{
  "head_dim": 64,
  "steps": 4284,
  "dataset": "wikipedia_en"
}
MLP neurons of a small language model. Each row is named by its layer, matrix (up: input weights) and neuron, and shows model dimensions 112-207. Each number is 128 + 24 x the weight over its row's rms, rounded and kept within 0 to 255.
Before each neuron's rows, "fires on" lists the tokens most often at its 100 highest values on Wikipedia text that the model never trained on. A number after a token or word is its count.

fires on: " is" 37, " was" 22, " con" 14, " " 5, " –" 4, "ni" 4
L2.up426 [115 133 124  80 129 120  98 124 128 132 165 152 173  84 173 133 127 123 138 142 107 123 143 154 106 138 126 151  90 118 118  93 136 118 135  71 117 117 107 140 103 114 146 138 105 115 140 128 129 114 110 154 129 150  83 126 135 157 145 124 109  98 113  92  98 192 132 133 140 202  73 121 136 171 115 144 146 113 146 133 137 181 113 151 177 148 114 118 103 135 140 144  88 122 141 138]

fires on: " other" 44, "se" 20, ":" 9, "n" 6, "er" 4, "the" 4
L3.up734 [116  99 112 125 132 131 148 142 101 181 125 128 135 100 111 100 125 143 138  90 104 119 145 160 173 136 172 134 114  56 129 125 150 144 131 146 123  99  93 163 133  93 153  88 123 121 110 123 136 127 152  99 155 166 102 115 137 120  60 130 103 141 136 139 137 143 126 137 150 148 120 170 122  89 106 126 127 152 153 111 123 161 110 134 160 100 111 116 130 116  86 139 154 135 128 157]

fires on: " the" 35, ":" 29, " of" 13, "." 11, " in" 6
L5.up673 [110 123 131 103 138  59 163 127 172 169 120 141 147 129 115  74 154  91  93 124 115 118 112 140 162  98  96 128 143 108 114 119 123  98 121  87 138 111 132 132  96  90 143 154 149  97 125 124 136 111 107  93 114 161 103 147 140  80 109 107 122  99 131 125  88 144 146 144 108 152 102 115  95 142  86 120  68 142 108 146 173 155 119 158 132 115 135 158 150 125 154 119 140  99 153 146]

fires on: "th" 19, "ent" 17, "e" 11, " All" 8, "ist" 6, "cent" 5
L3.up1019 [137  88 120 152 155 118 170 147 120 148 145 170 133 134 112 133 153  89 134 137 145 153 113 120 119 121 106 117 113  80 117 129 146 165 105 103 119  81 109 159 137 122 132 122 120  82 142 112 141 124 206 126 104 110 132 165 123 123 157 105 119 130 130  77  94 145 130 115 158 148 155 108  74 129 115 146 141 127 116 160 118 117 134 147 125 125 142  88 140 121 128 118 149 112 134 106]

fires on: " |" 40, ";" 7, "n" 5, "-" 4
L10.up930 [110 134 111 116 119 152 104 133 127 163 141 139 111 150  85 132 116 141 119 180 173 151 141 130 128 179 123 116 130 121 104 135 116 155 130 103 128 130 144 153 127  67 113 120 169 122 114 103 114 130 129 172 139  96 113 125 138 153 108 130 129 120 164 115 106 119 153 135 146 126 171 169 104 148 144 131 145 111 135 154 135 127  54 154 157 100 105 171  85 122 106 124 158 121 121 148]

fires on: ";" 22, "ly" 16, "y" 13, "s" 6
L2.up872 [ 96 135 137 108 172 127 142 109 153 108 117 115 152 106 141 137 140 150 141 114 133  98 109 119 137 174  96 146 132 107 134 136 141 139 100  88 128 114 117 107 105  69 164 153 148 145 125  96 143 139 156 137 128 125 148 162 138 136 134 136 112  91 133 138 150 162 128 122 142 143  80 151 139 128 113 114 115 112 144 102 111 135 105 168 137 160 121  79 129 133  97 109 114 105 134 155]

fires on: " Ar" 26, "w" 23, "g" 18, "ar" 8, " Bur" 7, "ur" 6
L3.up827 [ 93 114 126 139 151 172 137 170 104 171 145 104 145 160  92 105 151 113 183 149 161 116 108  99 100 109  96 148  88 114 154 125 114 168 137 109  76 127 146 116 155 120 148 153 144 101 140 153 130 121 123 104 184 141 118 116 122 104 138 182 140 160 147 120 122 139 181 145 154 125 131 115 123 120 125 151 135 121 106 105 114 125  85  68 143 123 115  97 133  82 133 165 167 122 126  73]

fires on: ":" 25, " of" 20, " with" 19, " at" 11, "ing" 9, " for" 5
L2.up938 [127 113 150 117 123 118 100 126 114 141 141 131 102 129  85 106 141 137 119 161 143 127  87 150 132  93 163 141 152  88  86 126 142 113 131 129 131 182 116 117 145 136 122 107 117 111 141 125 119 113 150 108 128 147 116 106 110 113 161 157 100 109  78  90 145 139 156 147 103 150  73 125 127 109 174 137 120 135 116 119 114 132 152 114 165  97 150 187 128 133 122 139 115 113 131 137]

fires on: ";" 43, ":" 41, "." 9
L2.up411 [129 176 122  67 149 128 128  94 118  94 138 131 101 137 140 159 114 111 123  96 148 163  97 142 139 160 105 148 133 108 151 104 116 173 129 121 130 131  92 118 119  57 131 159 125 111 120 110 128 155 144 147 121 147 119 150 159 104 137  83 114 127 158 111 114 169 152 176 170 172 100 122 120 127 129 128  88  86 120  92 143 168 102 171 157 110 132 114 129 152 101 159 135 136 138  96]

fires on: "s" 28, "e" 15, "art" 14, "ed" 14, "os" 10
L2.up93 [152 105 149 116 134 121 119 147 173  90 116 142 135 121 165 131 129  59 145 140  85  92 122 180 148 139 130 140 147 140 137 110  83 132 121 102 146 125  98 159 119  94 123 137 146 122 162 181 162 138 111  94 115 120 114 163 105 145 137 111 137  95  69 121 130 161 123 133 131 176 105 126  95 137 125 124 135 151 112 149 148 134 106 176 165 113 172 118 103 131 128 153 127 134 114 130]

fires on: " of" 45, " been" 13, ":" 9, " an" 9
L3.up488 [116  99 137  87 130 115 111  96 107 122 115 115 140 128 101 134 148 115 119 159 126 101  45 154 139 110 121 138 119  89 116 134 151 127 124 122 104  90 113 116 128  61 129 126 145 106 121 162 164 111 143  94 135 133  82 155 139 116 145 147 110 101 101 130  92 149 153 131 101 112  54 152 126 134 155 132 131 130 140 127 178 159 120 123 111 119 133 133 126 107 104 133 135 130 134 157]

fires on: "ly" 32, " more" 9, "ta" 8, " of" 7, "s" 7, "ing" 6
L3.up25 [117 158 145 100 121 135 152 101 118 144 161 153 103 146  83 126 151 141 126 151 135 135 115 160 149 101 154 156 183  91 142 133 188 123 122 113 105 147  98 154 152 118 127 162 186 135 108 129 139 143  99  86 134 146 146 134 117  87 142 132  96 153  88 104 103 131 157 146 127 145  92 125 124 128 163  82 115 148 148 129 110 126 117 119 175 134 133 131 123 101  50 135 173 120 157 116]

fires on: "u" 14, "au" 10, "w" 9, "et" 8, "ue" 7, "ur" 6
L3.up421 [141 133 131 104 154 165 170 123 115 141 150 104 115 103 129 113 145  97 149 120 137 137  98 125 149 139 129 161 126 130 123 115 130 166 109 132 104 186 123  98 141 118 192 171 182 110  79 156 158  97 102 134 153 138 143 123 110  65 110 157  96 129 124 122 135 113 136 145 134  99 108 164 108 122 131 126 109  83 160 124 116 161 140 173  87 148 140 160 137 152 100 172 141 129 118  96]

fires on: " St" 85, " st" 10
L8.up6 [112 148 118 112 126 116 109 109 146 178 107 126 159 144 123 118 166 141 130 141 135 143 127 121 120 156 170 123 165 112 124 117 158 117  80 125 150  70 113 116 136  94 163 149 113 106 111 120 147 106 153  87 110 178  95 119 169 127 112 124 142 153 151 109 125 120 129 176 160 164 116 105 122 110 151  70 153  93 129 125 104 132  99 147 169 123 139 134 122 131 122 169  78 143 152 127]

fires on: "en" 17, "h" 13, "m" 13, "," 12, "ing" 11, " an" 5
L2.up820 [108 140 170 132 137 147 152 114 130 143 123 140 130 150 130  95 152 124 155 148 158  90 159 106 133 121 108 128 129 106 178 118 113 151 133 128 131 171 105 108 149 125 160 141 148 124 143 150 119 144 134  95 107 139 124 142 122 136 160  83  81 150 102 152  99 122 179 143 107 138 147 117 111 135  93 108 115 146 103 159 146 115 156 138 123 125 170 154  89 110  98  63 110 144 139 136]

fires on: "s" 41, "th" 14, "y" 13, "is" 9, "z" 9, "os" 4
L2.up637 [ 86 183 122 137 165 104 168 107 147  75 134 181  81 137  92  85 173  50 165 144  94 100 141 143 116 138 148 135 178 103 153 128 127  80 103 135 160 133 124 133 162 113 138 143 163 100 146 123 150 106 145  98  97 118 134 124 114 146 150 116 124 126  88  76  74 102 154 142 137 169 132 107 112 129 106 117 120 135 135 124 147 142 123 145  94 127 154 130  89 140 115 154 178 116 138 148]

fires on: "n" 27, "," 17, "k" 8, " B" 7, " other" 6, "S" 5
L8.up237 [123 117 115 146 102 175 140 113 127 124  75 140 109 147 101 134 131 149 149  97 109 158 151 159 124 133 166 117 117 106 166 129 106 103 111  99 101 132 128 108 116 118 156 105 125 119 154 126 160 108 119  74 159 136 124 152 153 119 108 129  88 150 162 128 157 154 132 102 151 108 135 157 146 126 161  97 117 143 138  81 129 147 136 184 131 107 135 140 124 136 101 143 130 147 114 143]

fires on: "al" 42, " of" 11, "n" 10, "ion" 8
L2.up949 [131 165 103 163 133 120 117 176 122 129 141 171 111 113 103 127 172 125  75 151 130 205 129 167 143  77 121 134 154 101 124 110 138 113 128 134 148 124 112 157 120 141 140 144 110  99  84 100 153 105 172 107 113 143  83 186 152 124 112 140 122 154  88 138 127 147 149 126 195 149 134 114 136 101 163 144 124 124 171 144 182 120 125 138 117 141 123 111 105 104 111 128  97 127 116 126]

fires on: "re" 37, "se" 19, "te" 11, "e" 9, "n" 6
L6.up561 [169 143  89 112 133 114 166 143 156 152 135 109 143 156 126 111 104 117  68  90 151 162 157 158 151 120 159  85 146  84 117 119 176  98 135  90 112  89 120 152 140 160 101 186 160 150  97 143 106  94 144 121 140 169 136 145 129 158  99 134 153  92  71 136 126 145 150 136 148 143 125 154 107 164 125 123 115 113 121 119 122 124 140 112 165 114 162 106 106  56 117  96 141 123 133 138]

fires on: "y" 48, "or" 7, "en" 6, "an" 5, "ur" 4, "li" 4
L6.up183 [157 141 124 115 161 136 135 134 146 147 108 143 158  89 119 119 143  71 129 102 137  92 155  95 155 121 149 128 145 116 121 119 117 106 109  78 111 130 154 151 146 112 143 117 125 142 120 136 152 100 165 133 138 124 128 184 141 117  88 125 102 145 124 117 139 137 121 144 147 183 106 125  82 155 124 148 170 108 117 135 115 140  76 132 112 133 138 117 117 139 133 121 132 111 138 149]

fires on: "°" 24, " /" 16, "i" 9, "." 6, "iv" 4, "y" 4
L6.up9 [ 89 205 127 160 145 158 103 144 140 125 128 162 156 144 112 158 129  84 133 143  94 124  98 121 123 150  75 143 130 134 103 169 140 137  87 102 112  99 129  97 111  80 178 123 144 127 132 145 123 111 146 146 158 120 121 145 141 121 119 163 114 104 144  74 117 144 140 120 141 130 132 142 139 140 106 110 104 152 160 124 115 139 108 136  99 115 157 139 128 155 135 126 122 157 150 130]

fires on: " has" 16, " had" 14, " –" 10, " won" 9, " received" 8, "ed" 6
L5.up714 [167 136 132 122 166 123 156 118 135 112 151 157 141 109 105 117 119  48 137 166 118  98  91 113 105 107 117 168 148 132 126 134 122 131 136 108 109 119 129 122 136 118 140 113 109 152 151 148 156 118 122 141 147 131 180 183  99 155 141 133 107 124 123  76 144 157 115 152 152 124 106 119 100 146  98 130 151 117 101 124 130 124 100 130 102 133 148 118 123 112 133 135  96  86 118 142]

fires on: "i" 41, "th" 12, " of" 9, "e" 8, "c" 8
L10.up560 [140 100 144 119 144  89 167 155 111 188 113 154 129 154 144 137 145  87 143 106  70 137 113 123 170 108 105 104 126 141  94 118 152 126 114 118 128 113 131 145 136  75 107 104 144 113 134 104 156  51 154 128 142 103 135 135 112 136 137  89 131 118 125 111 112  93 134  93  87 155 101 139  89 157 102 119 104 139 117 139 106 179 149 135 130 133 132 107  95 103 154 160 172 137 131 114]

fires on: "ed" 42, "s" 17, "d" 8, "ing" 7, "ri" 6, "os" 4
L2.up257 [110 141 125 127 144  95 112 133 138 107 131 128 117 123 156 151 102  87 165 127 108  75 153 189  97 110 132 159 140 114 106 139 137 115  96 144 142 132 118 115 105 140 136 112 140 126 137 177 149 101 109 107 112 119 122 154 112 129 154 114 128 108  76 126 145 128 139 119 161 152 123 109 125 205 145 125 121 122 119 168 174  95 116 149 127 121 188 128 138 130 102 107 111 103 130 126]

fires on: " (" 89, "-" 9
L5.up975 [153 114  90 124 158  83 137 142 131 142 159 150 150 166 157 111 143 113 110 102 124 145 106 146 133 136 170 124 120 129 134 167 118 102 120 127 141 146 126 168 116 134 132  94 158 118 140 125 139 153 111 151 130 114 106 111 107 120 113 140 122 116 120 133  87 144 145 130  92 124  79 112 156 145  91  83 164 146 157 145 132 127 113  99 150 111 129 101 133 148 150 163 171  95 178 134]

fires on: "." 54, " been" 11, " the" 10, " by" 6, " among" 5, " of" 5
L6.up520 [114 118 157 112 136  81 133 119 118 140 117 160 138 166 118  88 161 108 143 130  79 136 116 133 184 101 118 126 172  96 147 127 148 136 120 105 149 102 124 167 113  83 115 150 166 100 125 135 121 140 113  76 177 153 107 154 149  78 107 131 132 140 136 102  78 145 131 131 112 131 101 119  71 114 119 113 108 143  90  96 166 134 151 157 113 113 161 138 142  90 152 117 154  88 150 132]

fires on: "th" 19, " Th" 14, "L" 11, "br" 9, "w" 8, " Ar" 8
L3.up200 [ 92 125 109 140 140 198 148 121 128 134 117 139 113 137 100  97 129 126 130 108  99  98 124  83 132 120 132  93 126 105 132 139 138 158 135 119 106 147 127 125 136 110 181 180 147  83  97 139 113 120 122  95 161 108  99  90 144 118 133 125 110 145 153 135 132 135 185 139 176  95 111 164  99 140 119  81 119  92 126 127 152 113 141 118 120 104 160 133 144  99 124 117 132 141 113 153]

fires on: "u" 31, "n" 15, "o" 10, "con" 9, "e" 8, "N" 8
L3.up934 [116 108  95  91 125 122 160 145 148 139 145 116 128 131 123 114 145 123 121 112 117 172 142 160 164  96 146 113 159  96 110 119 156 116 114 122 125  88 143 156 123 108 115 182 164 148 136 153 126 118 190 138 114 128 119 139 142 135 149 168 142 119 135 111 129 133 157 136 129 118 146 121 113 164 103 101 162  83 131 120 115 118 133 183 170 132 120 151 121  97 137 158  84 118 189 145]

fires on: " has" 41, "os" 8, "s" 7, "op" 7, "art" 6, " List" 5
L3.up686 [130  81 149 160 146 109 154 103 146 116  87 153 134 110 112 110 109  74 152 153  80 127 111 137 104 157 114 194 198 135 146 112 141 115 124 121 134 126 135 117 136 141 131 112 118 127 124 109 186  91 132  91 113 131 141 164  99 174 148 100 107 118  86 101  95 121 122 141 177 148 138 142 107 139 122 115  76 121  89 119 156  96 131 128 118 131 171 109  86 105 114 161 166  84 124 106]

fires on: " G" 18, ":" 16, " a" 14, " the" 10, " B" 10, " from" 7
L2.up774 [147  99 139  98 160  81 142 132 146 139 146 115 112 167 126 124 119 117  84 160  97 135  97 111 182 110 159 123 118 114 150 126 142 117 138  89 160  87 155 138 135  71 115 162 166 107 134 110 139 107 124  70 148 151 119 103 147  87  94 184 110 157 127 142  98 131 114 106 128 151 131 113  73 128 129 143 107 133  83 123 165 122 138 159 145  99 173 151 150 110 143 100 126  84 154 128]

fires on: "ur" 26, "an" 15, "r" 13, "or" 11, "y" 10, "." 8
L3.up260 [159 195 148 113 137 139 133 134 132 185 133 139 174 131 135  85 108 114 144 147  93 101 131 136 129 182 154 109 157 115 133 119 135 117 111  90 112 126 156 117 143 102 151 157 147 124 117 162 129  99 150 124 175 110 175 159 151 114  77 187 105 125 150 107 168 126 122 140 130 154 168 132 119 118 130 135 123 118 154  84 123 116 101 159 126 110 120 160 121 114 132 162  94  85 139 118]

fires on: "." 55, "," 26, "|" 18
L5.up257 [106 152 109 127 152 118 143 118 148 173 140 165 178 149  97 144 152 121 127 145  99 130 150 137 157 123 142 122 137 155 118 135 137 149 116  78 148 138 116 116 101 117 140 179 117  86 107 133 115 112 114 117 127 147 125 169 146 127 108 128  72 122 137  88  84 193 120 151 100 132  84 124 128 112 109 118  81 130 103 156 160 132 161 146 131 114 130 143 177 120 123 124 167 116 137 106]

fires on: " Pri" 17, "ri" 12, " of" 8, " (" 8, " F" 6, "n" 4
L8.up697 [ 96 113 101 148 124 141 113 111 154 166 135 161  99  87 121 102 174  82 114 134 118 167 134 127 172  73  89 155 137 165  70 138 110 134 124 143 149 151 115 143 114 126 123 187 138 126 149 116 160 123 167  85 118 167 119 179 114  94 109 158 151 147 126 175 134 146 149 129 135 141 154 126 108 106 150 111 131 129 126 131 125 103  99 148 140 136 115 129 134  87 132 113  97 135 124 120]

fires on: "," 73, "e" 4
L5.up668 [127 157 143 113 130 128 118 114 139 141 107 181 129 128 145 124 139 135 101 112 154 169 126 121 158 113 131 147 125 141 136 124 144 115 107  82 133 161 126 116 117  93 134 152 129  86 117 123 121 100 144 114 137 111 112 136 143 114  97 104  91 144 135 140 109 151 126 113 131 159 111 152 110 120  97 153  92 171 124 102 120 151 154 155 133  72 127 109 151 122 114 116 164 144 111  93]

fires on: "ad" 18, "i" 11, "d" 10, "v" 9, "en" 9, "g" 8
L3.up595 [152 123 124  83 155 112 128 146 144 153  84 129 130 147 105 150 123  91 127 125 128 113 124 131 108 107 159 144 156 148 178 136 212 157 128 113  97  98 154 140 172 121 150 136 126  86 164 182 121  85 115 120 171 145 164 127 179 154 133 104 104 130 118 129 110 145 142 127 148 146 135 130  85 151  80 105  99 120 127 115 107 121  96 134 190 108 158  88 112 132 128 156 101 113 128 133]

fires on: " Col" 22, " Sp" 19, " sp" 16, " St" 7, " C" 6, " st" 6
L10.up398 [120 142 124 147 128 121 130 129 117 135 165 132 135  95 134  71 125 119 160 156 135 137 136 129 111 141 161 119 112 117 117 132 140  98 108 138  82  64 140 115 133 104 146 115 106 108 102 168 145 115 160 111 110 166 104 109 165 119 146  70 160 132 126 131 113 108 130 151 148 110 122 104 125 126 107  97 121 144 122 132 148 137  97 134 143 113 143 138 130  97 111 176 149 184 164 148]

fires on: " the" 18, "." 15, "y" 10, " d" 7, " c" 7
L6.up440 [143 137 103 120 148 136 153 144 126 139 133 110 137 129 123 101 112 137  88 102 158  95 110 111 159 128 121 140 162 124 103 123 128 144 146 108 124  98 119 128 156  84 154 146 141 118 105 143 109  95 152 158 158 126 131 138 122 136 122 148 138 163 136  78 140 125 142 125 162 106 107 107  62 131 128 103 115  89  92  91 127 121 107  98 181  81 164 143 139 120 130 136 102  92 148 126]

fires on: "s" 42, "an" 13, "n" 11, "ro" 7, "ni" 7, "y" 6
L2.up683 [100 148 139  82 130 164 114 144 109 185 139 112 169 106 110 137 123 113 165 110 110  86 124 166 113 134 134 151 146 115  89 122 112 134 119 120 130 127 119 135 100 129 130 170 136 122 141 120 120  82 182 148 153 137 104 140 161 123 130 105 120 162 126  64 172 134 130 130 160 141 104 121 122 147 122  97 118  86 133 113 106 135 118  99 116 138 138 177 119 113 121 128  76 125 148 139]

fires on: " D" 19, " St" 11, " " 10, " Le" 9, " N" 8, "te" 8
L8.up887 [114 126 123 144 129  92  99 148 163 181 106 126 143 130 116  96 126 116 150 146 141 167 130 112 136 127 180 102  99 141 136 140 140 125  76 118 121 108 113 169 110  84 170 150 160 125 121 135 103 130 147 128 116 155  71 158 169 106 145 109 158 128 153 166  85 176 144 133 111 143 105 121 128 200 167 127 131 140 105 150 117 140 136 131 173 131 134 127 129 110 142 121 116 151 164 134]

fires on: "s" 32, "y" 24, "vi" 14, "ro" 8, "ck" 7, "ol" 5
L2.up718 [ 86 136 113 125 139 116  86 118 110 121 115 144 145 113 136 160 153 132 105 166  59  87 158 141 125 143 128 181 173 120 152  99 137 118  81 129 126 164 103 120 135 140 153 168 147 128 129 144 121 104 158 132 169 114 151 179 110 128 154 164 117 139 101  76  98  89 147 142 125 103 114 141 123 178 133 136 107 116 144 108 137 155 148 123 102 107 145 158 149 170 121 142 106  91 165 140]

fires on: "ce" 17, " many" 15, " of" 9, "w" 7, " among" 7, "ow" 7
L3.up781 [120 112 131 110 117 141 138  86 132 157 138 168 140 125 134 152  87  67 154 106 145 134 143 150 155  61 172 142 105 124 133 155 162 105 111 136 119  98 110 114 156 142 122 140 111 114 160 116 163 125 128 124 122 112 137 106  97  77  96 121  99 161 115  62  92 140 115 125 123 108 122 127  83 110 133 140 138 149 106 112 130  85 127 172 161  99 146 194 128 137 125 174 159 112 102 122]

fires on: " in" 24, " of" 19, " as" 16, ":" 12, " called" 11, " the" 7
L6.up291 [147 147 114 117 125  89 141 141 140 128 147 134 110 152 139 125 134 132 154 118 106 136  97 193 135  88 154 153 151  82 128 100 171  98 137 128 144 130 112 100 130 136 119 139 140  91  93 139 127 110 104  74 111 162 131 174 177 109 126 159 132 102 135 146 113 108 137 151 123 151  79 140 140 156 132  91 108 158 101 143 147 142 121 149 145 105 153 152 140 133 118 106 118  90 161 141]

fires on: "." 26, "y" 26, "in" 7, "tri" 7, "ry" 6, "per" 5
L3.up428 [ 89 171  85 113 141 169 123 145 128 118 150 121 147 121 129 116 138 109 134 136 139 110 131 148 115 130 107 130 168 110 140 126 142 123 129 109 126 108 124 126 143  87 130 134 173 142 104 131  96 133 122 138 155 112 153 154 117 112  93 150 121 147 131 100 153 125 139 120 129  81 111 165 105  94  84 128 127 141 124  90 112 187  95 165 154 147 154 193 115 127 155 170 106 147 176 137]

fires on: "w" 29, "ir" 14, "ur" 9, "u" 8, "-" 7, "c" 7
L3.up620 [126 123 145 132 143 121 170 127 123 132 105 105 136 173 126 108 154 127 130 113 102 151 118 138 127 125 102 135 143 143 186 112 154 146  86 121 121 142 129  94 128  97 151 119 142  88 129 148 151  79 103 124 178 126 129 148 119  84  64 169 130 142 114 125 112 101 187 113  79  77 160 176 102 144  57 113 140 114 143  93 144 142 120 120 108 134 139 133 123 119 161 129 145 120 135 120]

fires on: "o" 33, "e" 14, "il" 13, "ta" 8, "n" 7
L3.up138 [163 112 113  66 139 120 164 149 164 141 122  94  84 136  80 109 187 115  91  97 126 146 136 153 122 116 156 133 161 123  65 143 118 143  60  76 121 159 134 143 124 128 131 152 130 135 166 125 104 120 148 147 127 147 101 126 162 103 113 177 147 113 163 108 133 191 155 140 116 125 117 101 110 160 149 133 133 132 159 104 159 116 129 150 149  80 122 120 109 123 125  95  99 103 160 110]

fires on: "s" 76, "os" 12, "les" 11
L2.up417 [118 105 127 122 136 129 123 129 147  91  96 126 154 107 129 118  85  81 156 150 122 102 130  81 109 161 166 142 147 133 112 136 148 156 102 113 131 129 138 122 119 132 129 101 135  95 159 136 116 100  97 137 141 138 132 152 124 149 127 141 126 121 139  69 139 108 127 131 147 102 131 134 131 131 126 125 116 115  67  99 152 152 120 129  94 112 158 130 126 121 125 145 118 130 111 117]

fires on: " " 52, "ri" 7, " (" 4, " kill" 4
L6.up286 [104 124 127 116 141 119 139 124 130  96  84 115  95 146 108  76 156 134 130 147 131 106  66 127 121  95 113 153 149 134 116 167 108 120  87 128 122 155 107 110 125  86 133 165 146 158 127 142 166 113 109 119 134 162 145 195 108 111  91 163 119 143 107 108 128 128 149 143 142 103 142 134 135 108 138 119  96 134 108  77 100 124  91 133 130 149 133 169 138 110 139 133  96 115 169 110]

fires on: " st" 43, "lo" 18, "or" 9, "av" 8, "mm" 7, "ous" 6
L3.up10 [ 74 138 120  87 136 104 120 141  95 148 147 149 118 137 123 151 116 119 134 106 128 119  92 123 117 109 118 141 144 132  89 136 126 150 140 141 111  57  87 132 144 105 125 173 128 140 128 102 135 131 140 145 143 151  76 111 188 112  90 147 143 176 145 112 158 126 147 146 131  85 147 115 103 101 128  77 128  90 111 160 117 135 106 133 105 118 137 157 134 131 106 153  72 141 165 115]

fires on: "," 41, " is" 16, " was" 12, "A" 6, "th" 5
L5.up564 [119 149  89 124 144 139 116  90 121  91 102 174 114 105 165 112 142 128  95 111 127 137 111 123 164 134 102 163 162 134 151 138 150  99  97 131 134 126 126 143 128 104 150 160 136 129 145 163 132  98 120 112 175 103 143 125 161 105 135 106  90 171 108 154 145 132 151 123 140 121 128 180 101 172  97 126 110 115 109 143 119 113  92 156 105  83 153  98 164 162  91 173 121  61 132 110]

fires on: "." 74, "s" 8, "y" 4
L2.up754 [ 80 143 144 102 143 129 146 147 139 151 130 146 175 143 134 119 142 148 160 156 101  98 131  98 131 166 108 159 131 104 146 134 125  96 141  78 128 136 138 104 109 149 170 128 177 139 124 127 170 133 105 140 122  90 155 135 126 108 115 102 102 129 130 110 179 142 136 173 107 156 113 100 147 140 130 117 146 102 147 143 134 110 147 128 140 127 132 147  97 141 132 179  96 114 170 104]

fires on: " in" 37, "," 34, ")" 11, " and" 8, ";" 4
L6.up228 [ 88 136 123 119 105 131 134 112 129 132 138 114 132  93 127 120 134 111 117 180 149 164 103 190 160 146 148 158  56 116 170 138 141 126 141 149 118  79 113 167 156 126 135 169 100  81 129 109 104 128 119 118  97 112 130 151 109 114  90 125  90  88 100 115 132 139 123 156 149 126 124 131 122 133 109 116  84 126 100 148 186 159 116 183 134 133 106 125 120 106 109 139 123 121  93 146]

fires on: " some" 17, "y" 14, "one" 10, " every" 7, "s" 7, "ut" 6
L3.up165 [159 126 131 116 141 129 117  88 102 185 176 136 163 128 149 114 123 128 160 159 155 112  99 166 137 135 119 175 127  89  92 132 157 173 129 129 125  96 137 121 115 100 142 162 138 126 159 125 133  88 144 133 150 131 133 137 144 108 132 105  90 119 160 116 122 115 129 147 153 151  93 110 116 143 136 128 137 112 122 117 127 144  88  81 154 138 120 147 109 136 116 135  80 120 132 125]

fires on: " 1" 34, "n" 10, " |" 9, ":" 8, " 3" 6, " just" 4
L5.up734 [129 122  85 116 128 133 123  92 153 148 138 166 170 111 138  83 124  85 134 163 177 148 153 151 133 134 113 118 118 128 128 125 130 158 119  96 123 111 101 160 117  94 145 174 162 156 163 125 127  83 122 129 116 104 117 147 131 141 165 142 171 110 102 136 158 171 146 114 190 145 165 129  92 135 143 113 131 161 158 152 110 135 111 124 186 124 129 135 125 118 104 137 139 120 132 134]

fires on: " de" 28, "se" 27, " se" 14, "de" 9, "e" 6, "a" 4
L5.up480 [148 110  91 126 127  67 143 104 138 178 131 140 160 127  99 160 131 158  90 106 181 175 139  99 182 131 129 128 141 122  82 114 178 129 101  77  71 120 148 103 147 128 106 102 157 122  84  94 151 118 151 109 121 118  87 133 110 144  91 103 130 136 101 131  89 128 171 127  95 117  97 147 105 134 119 169  90 104 128 138 147 171 141 143 160 102 149 127 109 112 127 118 132 158 153  89]

fires on: "." 38, " St" 13, " Dr" 9, "lic" 7, "lo" 6
L6.up897 [130 192 129 114 137 148 123 160  95 135 103 128 170  99 146  94 170 125 131 157 152 121 108 131 143 119  99 145 132 122 101 127 120  94 110  99 147  91  81 131 129 111 157 159 110  86 117  94 113 138 168 115  98 134 111 154 122 119  90 112 129 129 159 111 146 172 135 147 144 149  91 138 111 115 153 130 139 129 162 116 134 149 108 132 175  76 120 144 142 133 127 148 130 166 160 146]

fires on: "d" 26, "n" 7, "ro" 7, "k" 7, "tro" 4, "st" 4
L10.up383 [152 123  97 144 115 176 122 161 181 191  99 143 171 139  79 117 153 114 103 109  84 127 154 144 112 129 141 143 150 104 144  90 111  82 106 112 139 105 122 124  99 127 150 160 148 132  93 129 106  98 167 110 124 125 128 135 119 122 116 149  67 138 144 136 102 193 131 143 135 137 125 193 126 130 106 127 154  99 171  96 129 119 131 165 135 101 154 120  92 151  86 103 108 148 116 138]

fires on: "s" 38, "w" 14, "ow" 7, "i" 5, "ing" 5, "d" 4
L2.up776 [156 129 150 111 156 112 101 138 113 104 151 173 128 216  78 145 125  78 165 138 160  78  57 146 106  78 133 152 100 146 142 187 151 167 130 133 115 114  99 111 124  98 138 122 125 105 139 187 154  97 105 122 130 121 160 114 114 129 143 113 132 101 108  98 108 151 126 162 108 154  80 139 129 147  89 104  95 125 107 147 151 160  83  88 172  81 141  97 133  91 134 112 114 100 104 125]

fires on: "," 48, ")" 10, " to" 8, " may" 6, " |" 5
L10.up56 [106 180 169 123 129 145 121 102 129 152 108 112 121 121  68 118 125 120  90 168 113 169 112 155 130 141  85 122 108 123 165 149 148  92 129 133 100  84 115 128 160 114 119 146 131 105 108 104 173 126 145 104  92 183 165 149 136  90 138 171 128 116 132 126 154 139 157 125 112 100 130 162 147  95 130 101 138 139  98 147 146  95 136 138 137 135 106 156  93 155 116 162 129 147 146 180]

fires on: "0" 30, "s" 10, "ro" 10, " has" 9, "ed" 5
L3.up247 [ 71 136 117 101 142 132 131 126 127 104 106 135 120 131 111 124 122 108 132 155 101  74 133 169 106 163 124 159 151 106 146 132 135 117  90 144 130 161  94 107 120 155 152 107 104 140 181 141 170  92 124 128 135 134 148 132 139 157 174 107 109  71 122  68 154 112 164 139 155 144 140 102 129 182 112 185 153 136 111 128 112 155 110 151  77 145 134 164 132 138 110  95 128 115 123 114]